MLP neurons of a small language model. Each row is named by its layer, matrix (gate and up: input weights) and neuron, and shows model dimensions 16-79. Each number is 200 + 20 x the weight over its row's rms, rounded and kept within 0 to 999. A neuron's up and down rows have the sign that makes its largest values positive.
A block is one neuron, or neurons of one layer that tend to fire together. After each block is what it responds to, as a language model described it from the Wikipedia text at the highest values.

L2.gate301,176,215,166,252,193,221,189,197,171,223,217,176,198,212,193,211,155,188,196,172,186,200,209,202,175,200,194,186,214,205,204,189,217,226,206,201,238,195,167,210,208,186,185,189,191,220,175,213,183,190,185,203,205,171,190,178,207,221,163,216,214,221,181,193
L2.up301,196,214,200,225,216,195,196,157,195,192,179,177,185,207,189,189,220,193,209,178,157,216,198,206,233,195,152,178,180,217,192,210,261,229,141,185,186,164,200,195,217,199,211,200,192,201,224,186,219,211,210,192,185,219,198,226,194,223,187,192,167,228,193,187
Responds to: Opening pieces of multi-token words that need a suffix to finish, such as ind (independence, indexing), ent (entirely, entered), art (artist), reg (register), V.

L4.gate30,154,203,193,205,207,241,227,210,206,197,219,186,203,170,210,213,211,172,188,195,211,221,194,214,183,176,205,210,190,175,215,220,198,204,201,185,207,190,166,204,215,185,187,212,210,194,216,218,213,176,194,191,166,161,196,207,193,223,177,212,191,217,212,188
L4.up30,155,204,232,223,200,202,235,223,222,205,215,197,203,191,175,214,204,169,226,222,204,165,208,201,215,162,199,158,221,212,198,208,222,189,207,197,212,177,188,186,244,198,184,219,212,220,223,196,183,181,206,186,184,203,202,236,230,210,187,221,169,176,210,154
L4.gate46,200,207,199,188,189,217,229,201,204,206,239,166,186,233,171,225,253,186,190,229,210,196,206,221,216,232,187,171,194,220,196,228,191,202,186,199,210,198,213,215,206,182,237,194,226,238,214,199,184,198,206,181,222,182,233,183,183,164,191,188,169,181,171,212
L4.up46,201,191,186,192,160,213,218,205,199,179,167,192,241,221,189,190,193,180,224,207,209,197,202,224,184,188,227,199,194,180,213,207,231,218,190,204,187,193,194,178,220,231,238,137,236,208,220,202,206,239,206,179,221,195,188,184,193,213,197,255,238,187,241,198
L4.gate48,218,200,208,202,236,221,200,207,192,195,191,237,188,254,157,197,197,200,205,206,212,212,198,203,219,200,206,181,219,177,207,181,194,204,207,188,197,206,206,179,195,240,203,201,227,216,205,200,130,150,209,214,196,183,219,192,204,192,149,234,186,201,205,180
L4.up48,159,172,206,187,204,175,233,204,205,185,198,222,218,185,202,187,208,182,203,160,217,180,204,217,214,173,208,202,202,200,216,206,158,182,208,205,197,197,212,198,205,243,237,205,170,171,174,202,209,210,227,185,202,212,215,141,193,223,167,194,216,216,248,175
L4.gate144,181,210,223,225,217,212,204,181,202,202,196,150,170,194,189,216,169,206,202,206,179,208,204,214,179,188,185,179,227,213,189,169,213,182,241,210,196,208,251,214,184,215,192,214,186,195,183,196,188,219,191,192,209,195,205,203,176,196,211,206,213,201,207,203
L4.up144,199,169,239,197,202,202,199,176,174,195,174,218,215,203,175,177,210,219,172,181,218,186,195,201,227,226,221,214,187,195,204,211,208,203,175,200,212,184,211,175,187,213,173,171,198,187,193,173,193,190,201,255,186,186,201,197,196,235,206,180,206,215,169,198
L4.gate185,197,224,212,169,230,168,212,179,205,187,210,164,250,222,200,176,216,188,213,207,201,176,195,186,195,187,207,221,182,187,229,236,204,183,220,203,212,192,197,173,231,224,196,232,160,181,202,178,179,222,209,192,198,169,221,185,205,203,226,197,178,170,180,173
L4.up185,164,212,231,219,219,171,209,182,186,195,168,160,187,212,196,188,230,195,192,233,173,217,191,191,194,205,190,205,205,191,200,221,208,153,240,162,203,192,214,225,203,223,156,183,185,221,207,223,210,198,215,199,171,196,174,198,232,188,201,149,175,210,158,215
L4.gate221,206,201,211,227,195,221,212,213,194,213,218,205,186,185,199,223,197,207,210,202,170,202,214,193,222,205,171,207,167,196,174,198,204,201,225,205,178,200,240,191,204,179,219,200,161,207,205,207,241,241,181,215,205,191,188,210,187,148,190,195,204,213,217,211
L4.up221,186,195,191,224,206,219,190,218,160,213,200,198,200,187,203,197,178,209,226,235,178,193,211,202,198,221,241,209,190,198,204,217,223,193,241,210,203,199,184,231,200,176,213,166,197,203,207,214,233,188,211,187,161,175,186,201,228,207,177,212,173,218,185,233
L4.gate238,198,197,207,250,198,196,211,232,188,196,229,218,220,214,179,203,216,182,214,207,231,186,215,248,208,206,203,166,139,213,210,160,169,186,217,221,185,198,230,174,179,195,186,178,201,202,223,201,191,231,205,248,207,215,196,221,199,186,178,215,202,211,202,182
L4.up238,214,211,158,219,211,197,215,221,175,191,231,200,235,233,176,176,207,192,224,184,210,230,184,222,210,216,198,200,164,201,201,175,173,194,192,207,195,211,250,149,195,179,211,218,174,186,202,216,204,216,206,250,201,194,174,227,175,168,167,194,211,193,173,168
L4.gate281,181,212,198,207,218,198,216,215,202,209,203,175,209,228,181,213,194,174,214,202,191,201,178,238,219,180,185,226,226,174,169,221,237,228,201,167,200,146,179,202,189,173,177,189,177,206,179,226,201,207,212,204,177,181,203,187,177,172,183,176,230,203,226,223
L4.up281,169,200,219,176,221,202,239,205,221,198,191,233,242,210,179,217,217,197,195,205,215,221,174,225,190,182,220,214,243,216,175,188,202,211,204,180,191,175,172,197,178,213,210,171,181,225,188,213,195,171,202,221,183,167,186,196,199,170,198,154,187,205,231,201
L4.gate318,205,242,190,217,217,204,228,236,209,200,196,183,196,172,167,226,185,213,177,182,198,191,211,213,182,202,182,203,180,184,193,208,184,211,171,192,178,195,188,201,189,207,175,165,205,172,222,228,228,220,185,185,229,200,232,204,209,194,200,214,165,220,226,214
L4.up318,202,185,195,179,175,201,214,213,205,213,198,214,223,194,226,191,206,222,192,188,204,181,203,230,211,202,199,164,195,193,179,174,202,212,206,204,240,191,214,209,210,181,201,207,189,158,191,178,198,174,220,208,150,233,209,212,186,211,194,182,195,173,183,219
L4.gate319,214,203,172,190,226,213,220,232,197,200,181,174,228,231,155,197,225,168,216,224,233,188,192,184,199,199,172,231,189,196,212,225,208,199,224,167,177,193,170,223,202,177,227,197,205,234,214,200,181,216,223,216,236,211,196,196,183,201,193,180,203,205,190,141
L4.up319,190,183,211,181,232,176,190,191,240,201,240,193,229,237,193,192,215,191,209,194,190,186,175,194,189,182,181,223,210,195,195,191,193,166,184,185,198,172,180,238,190,242,226,204,232,240,216,173,191,184,217,190,172,185,206,212,252,180,206,219,172,191,214,175
L4.gate341,160,200,223,201,186,181,198,180,188,203,182,196,204,210,186,187,188,205,184,192,174,216,171,194,250,231,228,215,223,210,179,183,189,190,176,213,208,198,202,210,189,202,184,203,260,171,212,203,198,194,201,202,190,198,192,167,219,213,198,250,185,198,194,201
L4.up341,189,188,178,194,178,182,214,199,162,205,219,169,235,250,228,157,195,205,207,220,214,225,208,204,176,195,201,207,216,208,220,176,198,184,171,185,202,188,191,225,200,227,186,217,215,185,191,206,226,217,210,186,203,212,192,194,153,176,210,171,200,192,194,238
L4.gate375,205,193,220,212,190,202,200,200,214,191,187,238,204,229,194,194,223,188,182,178,229,214,179,200,225,192,227,179,233,168,200,175,228,181,181,202,226,199,191,198,192,229,174,160,162,159,188,189,167,180,228,194,211,190,189,167,183,183,185,208,193,215,228,206
L4.up375,204,171,209,206,184,209,218,205,253,189,186,227,216,209,177,185,188,187,198,200,224,180,195,215,230,202,220,196,195,191,201,169,221,188,189,216,201,234,183,190,199,206,190,157,181,176,201,181,178,185,207,202,214,220,177,168,205,178,160,200,205,234,237,231
L4.gate420,163,217,248,182,198,216,195,213,213,202,245,185,181,210,218,203,237,205,186,180,252,167,214,210,196,237,204,181,207,212,193,190,203,211,172,224,193,185,201,201,188,223,159,155,207,231,194,178,211,200,189,188,204,207,238,217,178,206,227,217,191,217,215,195
L4.up420,177,201,207,217,227,194,214,198,206,197,217,219,196,211,202,229,217,238,196,216,190,197,217,206,209,209,203,211,244,158,216,178,203,183,207,199,222,215,167,201,223,209,205,206,195,200,167,213,177,182,215,167,240,216,226,157,192,205,216,205,197,203,191,188
L4.gate477,191,184,184,201,224,210,234,193,192,198,190,186,195,187,144,222,201,173,188,233,185,197,219,238,220,205,199,196,200,223,155,172,221,172,231,231,218,231,191,216,215,204,213,151,182,211,169,184,241,202,187,166,185,200,232,199,202,225,201,201,222,223,210,194
L4.up477,204,206,214,243,200,234,193,193,218,198,191,200,199,219,197,209,208,201,220,247,204,180,210,223,193,185,191,197,192,218,162,181,183,185,237,199,182,223,207,185,215,216,213,218,206,237,149,203,195,161,205,205,200,215,191,217,223,197,176,203,211,189,197,185
L4.gate479,203,218,210,173,211,201,196,192,170,196,176,223,187,194,195,213,180,201,239,206,209,218,194,238,199,209,251,202,209,183,196,184,187,182,219,197,202,186,208,212,216,247,229,186,205,175,212,206,162,231,202,190,190,212,211,192,231,185,199,187,180,184,174,193
L4.up479,198,204,192,226,198,209,234,195,180,189,157,196,153,187,232,178,202,181,220,212,228,154,207,233,213,199,200,215,173,252,189,187,202,180,200,226,169,174,194,221,220,190,197,193,242,186,191,152,198,197,208,207,216,223,217,159,237,227,175,187,178,181,206,199
L4.gate529,172,193,146,219,205,188,168,196,188,193,213,199,213,202,166,198,234,179,213,182,233,198,222,172,193,217,192,205,199,182,171,192,209,200,201,191,208,223,206,168,206,203,193,234,226,192,199,210,197,205,204,186,187,215,195,216,202,248,157,216,189,225,216,189
L4.up529,165,199,199,194,194,183,215,234,213,210,177,200,209,197,217,189,227,202,200,157,190,198,211,176,203,163,211,191,205,179,191,181,214,214,220,202,201,214,153,211,206,214,189,195,247,191,191,232,210,212,220,203,163,201,192,186,228,193,209,169,198,197,206,209
Responds to: Mostly the word present (2019–present, the present government, oxygen levels present), plus same and found, and mid-word pieces like ie, ien, per, ix (Sébastien, believe, temperate, suffixes).

L2.gate370,211,192,221,176,220,178,174,209,201,188,195,207,192,224,148,233,225,199,189,169,198,197,190,199,176,184,194,211,237,175,173,225,244,198,218,183,205,220,209,177,210,228,231,177,241,205,178,198,216,202,205,197,187,188,169,172,183,229,193,203,203,236,239,199
L2.up370,220,237,215,192,230,219,177,206,177,213,210,181,206,214,217,196,213,219,237,199,182,217,189,223,205,232,179,200,180,206,197,191,183,175,186,198,215,208,216,240,185,201,179,220,197,194,186,231,227,203,200,187,211,222,217,186,223,189,186,211,211,250,224,211
Responds to: Spelled-out small numbers such as one, two, three, seven, eleven, often split as "se|ven", plus the "ven" piece in other words (Avenue, Steven, souvenirs); weaker on mid-word fragments (pro|per|ties, sl|ight|ly) and table-cell pipes.

L5.gate78,186,203,187,208,213,208,176,197,166,200,215,207,229,184,206,231,278,195,210,233,185,188,185,223,211,230,208,195,186,209,236,188,216,199,182,215,235,182,191,215,207,189,190,247,210,224,238,170,197,199,194,199,216,229,219,211,187,172,211,212,190,198,174,200
L5.up78,188,224,175,225,185,199,210,198,194,192,212,186,194,175,186,221,218,175,219,228,180,180,211,227,205,221,162,174,174,200,207,208,199,249,208,209,234,178,168,224,218,173,209,217,174,190,210,197,188,177,209,199,189,217,198,193,206,181,177,208,214,239,194,200
L5.gate94,221,203,191,186,197,244,211,207,216,190,173,208,164,174,169,191,172,186,212,173,219,205,233,216,165,190,197,217,195,214,189,220,185,231,200,213,190,177,213,196,170,189,215,183,213,213,189,192,219,200,215,226,198,218,238,213,194,203,184,197,177,205,193,252
L5.up94,172,196,210,203,186,221,194,212,210,198,177,198,226,222,187,235,207,217,222,193,180,179,206,224,184,206,184,198,204,204,227,168,184,197,206,167,174,225,199,219,207,199,201,214,257,215,213,204,193,189,194,216,149,213,162,176,230,171,145,188,180,204,201,212
L5.gate291,202,210,178,189,168,171,179,200,196,192,219,166,143,236,213,186,218,196,178,197,204,221,174,220,169,205,197,176,196,180,182,215,184,224,207,176,245,180,157,243,220,160,209,181,200,207,215,201,203,201,223,184,171,212,175,171,163,229,217,184,236,231,234,237
L5.up291,183,197,184,219,203,209,200,189,190,198,177,175,209,184,160,216,182,194,211,250,202,259,197,181,193,186,195,221,220,208,160,206,205,211,184,187,197,198,189,195,198,211,214,212,233,216,195,232,164,170,182,199,173,224,203,185,204,210,179,200,202,210,219,205
L5.gate326,200,202,164,220,190,248,202,173,200,199,233,157,141,178,202,190,195,193,199,164,234,232,189,226,179,184,190,173,207,208,224,225,181,218,238,199,171,184,174,192,228,215,233,194,248,232,186,214,198,200,196,185,179,207,182,172,174,211,205,199,199,201,222,218
L5.up326,194,203,225,157,196,174,199,202,227,186,179,182,221,203,192,221,194,184,237,223,211,184,185,214,191,237,191,189,177,208,221,188,206,220,184,227,191,202,214,200,169,182,177,205,230,199,212,208,205,176,207,208,212,207,232,178,213,226,258,223,213,192,224,216
Responds to: Pipe separators in wiki table header rows, mostly after empty columns and before the next label (Bronze, Certifications, RUSH); also first pieces of split words (ven-, com-, r-).

L5.gate120,207,199,206,225,220,165,211,193,204,196,221,185,190,193,181,157,206,180,189,205,191,200,211,195,188,237,179,211,172,220,207,210,194,245,193,206,200,162,227,242,175,206,164,189,203,174,215,210,180,167,203,246,221,205,181,208,220,204,179,205,200,239,201,194
L5.up120,204,196,187,227,189,214,176,201,176,199,227,203,197,188,192,189,212,166,223,176,197,175,195,216,227,214,214,211,194,214,247,219,197,201,182,196,195,206,254,181,198,207,207,178,204,188,201,225,185,172,209,177,192,192,160,235,204,178,203,192,222,204,228,202
L5.gate195,210,203,225,188,208,209,180,183,190,212,222,168,206,174,179,194,194,232,180,193,193,210,202,199,205,183,207,167,257,198,154,210,197,158,203,205,190,171,207,201,225,194,215,236,180,194,220,220,207,210,193,214,241,219,207,221,183,187,158,199,199,192,199,192
L5.up195,198,202,198,198,191,218,219,203,213,192,203,182,193,195,200,193,205,203,195,216,202,233,216,192,179,187,199,221,176,206,172,238,235,208,202,154,213,182,198,215,201,188,213,225,202,197,165,203,227,223,202,224,215,223,206,219,209,164,214,189,203,208,233,223
L5.gate570,187,189,208,179,183,166,188,201,214,203,179,195,255,219,208,211,276,206,173,197,184,200,171,182,244,201,213,198,223,210,227,201,239,203,186,197,205,187,217,221,203,205,197,213,172,224,210,197,219,202,215,181,207,190,179,204,189,153,216,212,209,205,188,208
L5.up570,197,199,229,203,203,222,198,224,217,197,176,183,232,179,217,184,223,162,165,177,168,215,168,159,185,219,203,205,203,204,215,191,225,210,199,181,148,178,179,191,208,186,185,176,210,196,205,219,195,177,203,206,217,206,183,210,209,197,190,230,233,171,215,180
L5.gate575,171,200,203,179,206,179,208,209,189,211,189,188,258,208,174,175,214,209,188,197,212,153,197,224,206,178,190,237,220,183,234,207,213,207,210,168,169,215,198,201,189,212,215,201,188,238,185,193,218,194,195,175,220,181,198,219,202,207,175,219,220,223,193,156
L5.up575,218,197,201,172,203,203,217,204,189,196,238,182,197,192,198,200,217,172,207,198,158,179,259,210,189,211,144,220,209,177,183,190,182,245,214,179,168,153,176,216,180,185,197,180,208,223,176,216,219,207,201,205,224,200,213,234,182,181,222,202,208,210,207,228
Responds to: Word-interior pieces awaiting a suffix, strongest on "minist" in administration/administrative, also we(ight), ent(er), football(er), sk(ater), inv(itation).

L4.gate20,198,192,195,193,218,235,215,234,217,191,189,225,237,182,190,175,190,175,225,184,153,184,226,202,199,191,183,190,195,159,185,209,174,191,201,217,201,191,225,186,221,250,199,212,195,181,164,191,221,201,204,221,173,222,229,225,169,193,208,191,183,242,188,168
L4.up20,199,198,160,192,198,229,216,240,208,188,186,211,232,192,198,182,166,172,193,185,174,187,205,200,215,198,190,186,155,152,209,216,184,156,199,229,192,169,235,181,221,232,189,219,199,165,172,201,221,175,190,220,173,216,213,208,174,225,201,184,188,212,225,183
L4.gate31,209,214,177,205,192,208,215,189,223,212,171,189,206,218,189,194,183,195,202,204,219,179,187,201,203,172,181,216,177,233,199,205,185,197,224,179,185,177,190,170,222,203,190,211,176,214,191,194,212,191,216,233,167,211,215,230,244,192,202,238,205,196,195,172
L4.up31,214,172,200,201,209,234,216,189,212,200,174,197,186,199,170,181,173,212,215,211,233,185,192,178,176,174,217,207,204,247,225,196,194,212,211,203,206,182,184,173,221,201,211,183,198,211,202,208,204,193,215,197,173,225,245,207,248,183,203,208,224,190,205,155
L4.gate137,174,221,227,194,223,205,215,224,204,206,191,219,193,218,229,159,225,205,152,156,191,213,200,196,193,208,223,228,184,228,205,212,181,187,211,175,173,210,229,183,209,186,208,179,194,207,196,200,230,200,196,216,213,147,205,185,189,202,202,187,219,200,201,171
L4.up137,177,194,160,171,218,222,197,197,205,209,217,197,231,180,206,209,244,215,189,212,231,173,208,186,210,203,195,192,187,208,204,230,231,221,223,188,189,222,248,184,229,177,177,216,198,240,162,194,242,210,204,180,195,197,218,197,195,202,186,172,221,251,195,176
L4.gate180,198,210,164,208,213,240,209,183,179,185,206,170,203,182,176,222,230,200,206,182,173,208,206,205,223,217,207,194,176,170,203,185,178,180,165,224,222,147,208,205,235,205,160,208,193,173,205,202,213,203,226,185,205,180,214,221,216,210,196,163,208,203,200,216
L4.up180,195,206,166,176,242,248,224,191,194,186,194,175,202,197,188,227,231,204,206,179,199,177,209,217,225,213,187,193,214,186,225,193,202,181,197,206,195,138,204,177,245,225,186,210,224,177,204,167,210,185,221,196,224,185,225,200,225,210,194,166,195,210,178,222
L4.gate184,203,214,198,182,152,191,185,183,177,214,193,195,192,246,192,229,206,214,231,187,188,229,177,196,212,194,207,210,153,234,208,214,195,183,210,180,218,195,207,216,176,218,213,204,176,212,173,166,205,199,197,211,167,174,217,222,208,191,195,197,237,213,204,198
L4.up184,211,196,200,200,168,188,180,192,192,203,183,194,207,236,164,221,204,211,208,178,190,240,178,188,200,185,191,190,166,200,209,222,207,197,200,205,208,178,216,232,173,219,215,224,173,201,184,181,205,201,193,230,179,206,209,204,203,185,183,199,223,201,217,204
L4.gate191,178,215,195,226,219,182,209,218,163,200,193,202,170,185,183,206,214,209,182,148,155,197,186,217,179,229,165,205,215,192,174,180,173,193,176,185,191,161,194,215,211,186,184,186,217,173,197,222,198,127,198,164,185,190,223,208,230,221,192,183,187,204,168,166
L4.up191,174,188,221,224,227,185,177,219,182,189,202,222,184,200,223,219,260,228,196,192,155,199,188,213,217,210,187,180,179,168,180,182,230,195,210,211,197,198,223,199,222,199,187,197,213,180,190,225,186,189,206,217,183,199,183,184,177,187,193,204,181,215,190,181
L4.gate197,172,210,171,203,188,168,222,204,179,188,161,182,197,194,172,173,219,223,153,219,219,170,240,203,188,199,155,201,179,183,193,200,194,184,204,209,216,175,203,229,168,203,177,205,159,249,171,216,235,226,200,154,189,188,205,183,206,199,215,173,193,208,199,228
L4.up197,214,202,190,189,240,226,175,191,217,205,209,197,200,210,195,229,197,193,199,189,179,201,203,247,158,160,184,188,202,223,193,190,200,228,190,228,189,175,191,205,208,161,180,226,209,177,219,198,210,198,215,211,237,200,224,201,179,192,188,228,223,214,219,216
L4.gate242,184,195,221,195,205,204,239,192,193,210,197,223,194,165,189,173,188,189,216,152,171,187,206,207,195,205,211,215,164,184,168,185,144,201,183,231,219,233,216,235,208,189,220,164,202,220,215,219,201,170,189,163,157,191,188,203,209,195,210,205,189,219,211,188
L4.up242,203,198,240,208,191,202,196,196,172,204,185,220,225,164,181,176,185,190,208,155,199,198,214,205,221,217,257,234,178,232,203,184,179,203,193,209,208,209,218,239,169,161,214,188,216,208,217,194,187,195,197,158,183,212,192,210,222,191,221,225,178,229,208,172
L4.gate317,189,186,203,216,237,211,177,166,189,201,199,188,223,206,211,198,211,175,190,171,167,184,194,218,208,242,236,203,198,179,182,179,187,196,189,216,235,207,151,213,200,222,201,204,187,214,218,216,189,217,167,203,228,207,216,232,250,213,186,206,201,176,176,221
L4.up317,166,189,199,200,194,174,164,185,202,202,193,202,221,238,196,205,199,183,201,191,178,192,196,196,190,199,183,187,168,180,192,184,193,194,171,214,202,244,209,232,212,182,196,185,206,249,223,179,227,198,206,192,211,216,245,218,190,213,204,222,200,167,221,212
L4.gate337,186,193,168,217,199,192,188,204,196,192,195,218,215,217,199,177,187,212,158,191,164,218,191,190,223,204,204,194,216,191,177,173,216,155,146,196,218,197,224,174,166,229,193,196,182,199,177,182,204,171,206,194,207,222,186,188,189,193,187,187,241,231,208,227
L4.up337,169,209,205,227,201,181,196,199,216,205,181,203,185,188,217,198,229,202,216,205,201,216,198,197,200,211,178,194,183,184,151,173,185,187,213,165,196,216,207,217,159,212,195,212,197,216,209,202,203,162,216,180,233,182,221,194,183,191,209,215,195,244,192,199
L4.gate342,222,228,179,213,168,206,207,205,192,191,190,162,225,168,201,195,194,199,184,183,178,235,214,183,183,198,183,165,170,214,207,204,189,260,201,227,189,170,186,220,219,204,202,155,197,205,210,222,216,190,197,202,205,176,212,214,211,186,162,198,218,236,202,174
L4.up342,194,222,184,187,151,220,218,184,182,194,199,203,179,192,195,180,205,223,228,208,184,243,196,193,211,186,196,196,165,181,203,203,206,197,245,222,182,178,209,198,206,214,196,199,186,199,205,240,201,228,201,198,218,194,212,215,204,200,192,177,224,259,195,192
L4.gate396,207,218,176,197,213,226,192,198,204,202,224,232,214,185,216,202,204,168,168,193,180,207,187,202,201,199,224,203,170,192,160,199,218,177,197,198,225,207,205,174,218,210,182,227,188,203,187,211,193,256,189,254,233,171,204,240,202,167,178,180,197,212,215,208
L4.up396,211,198,181,216,218,179,204,176,183,175,201,249,225,208,216,181,206,181,199,201,212,241,189,203,188,208,203,207,187,203,190,208,209,182,196,194,213,221,205,216,177,240,199,230,174,194,198,194,204,233,232,213,202,185,206,204,222,193,213,190,214,173,199,159
L4.gate418,202,205,221,214,222,215,192,192,191,208,146,181,172,199,188,214,193,193,185,157,187,223,206,191,204,193,201,190,201,207,205,210,196,170,212,190,194,192,221,205,206,204,212,201,199,205,196,213,196,236,192,205,187,188,243,156,185,185,214,213,224,250,196,184
L4.up418,212,215,178,203,222,219,218,203,211,197,207,182,182,213,170,201,234,229,199,171,208,217,207,183,215,226,157,185,217,215,222,225,207,208,177,155,193,219,224,207,215,209,179,239,173,230,178,171,231,202,221,188,231,208,205,197,201,188,194,195,205,195,210,230
L4.gate447,196,206,153,174,179,195,163,209,215,193,212,196,198,180,187,210,207,214,214,176,192,188,210,202,202,205,190,207,221,195,205,215,214,215,217,219,195,204,192,159,223,203,236,232,200,194,222,206,212,221,195,162,198,178,194,208,193,161,134,202,205,196,216,208
L4.up447,202,204,202,230,199,205,175,210,201,191,228,192,171,190,189,223,198,203,199,200,175,225,187,172,209,189,192,210,217,209,220,206,249,187,225,208,225,194,191,212,225,193,185,233,196,206,247,241,214,203,186,198,208,169,212,216,192,195,186,201,206,185,229,199
L4.gate475,155,232,164,185,180,203,171,182,159,200,203,184,204,223,178,160,254,218,181,166,179,205,196,195,224,184,191,207,196,210,194,221,176,198,199,202,220,192,202,216,212,216,215,222,181,222,203,187,206,197,194,206,190,198,226,203,201,185,215,218,215,220,201,194
L4.up475,208,187,204,205,216,206,200,222,213,188,193,163,206,195,214,186,178,207,187,201,166,202,213,177,214,183,161,191,187,177,187,231,201,194,213,208,175,174,200,234,207,177,185,167,192,200,192,232,234,197,220,143,231,210,182,170,225,190,205,181,222,240,229,228
L4.gate515,204,220,170,203,187,248,214,178,215,219,173,207,226,192,204,187,194,172,190,209,168,217,219,212,217,195,193,177,184,234,185,177,190,230,216,186,177,177,230,199,215,194,208,180,205,198,213,234,236,181,204,173,220,220,229,163,224,206,177,189,207,217,191,219
L4.up515,221,193,178,221,176,221,221,179,197,233,205,197,197,180,196,180,180,171,192,195,160,219,216,190,238,180,186,196,198,216,202,212,196,245,216,197,193,206,211,192,226,200,160,186,193,210,203,215,229,160,182,200,207,219,252,184,247,183,158,183,200,211,199,200
Responds to: First word-piece of a longer word still waiting for its suffix, such as cent (central, centre, centuries), offic (official), met (meters), ar (armored).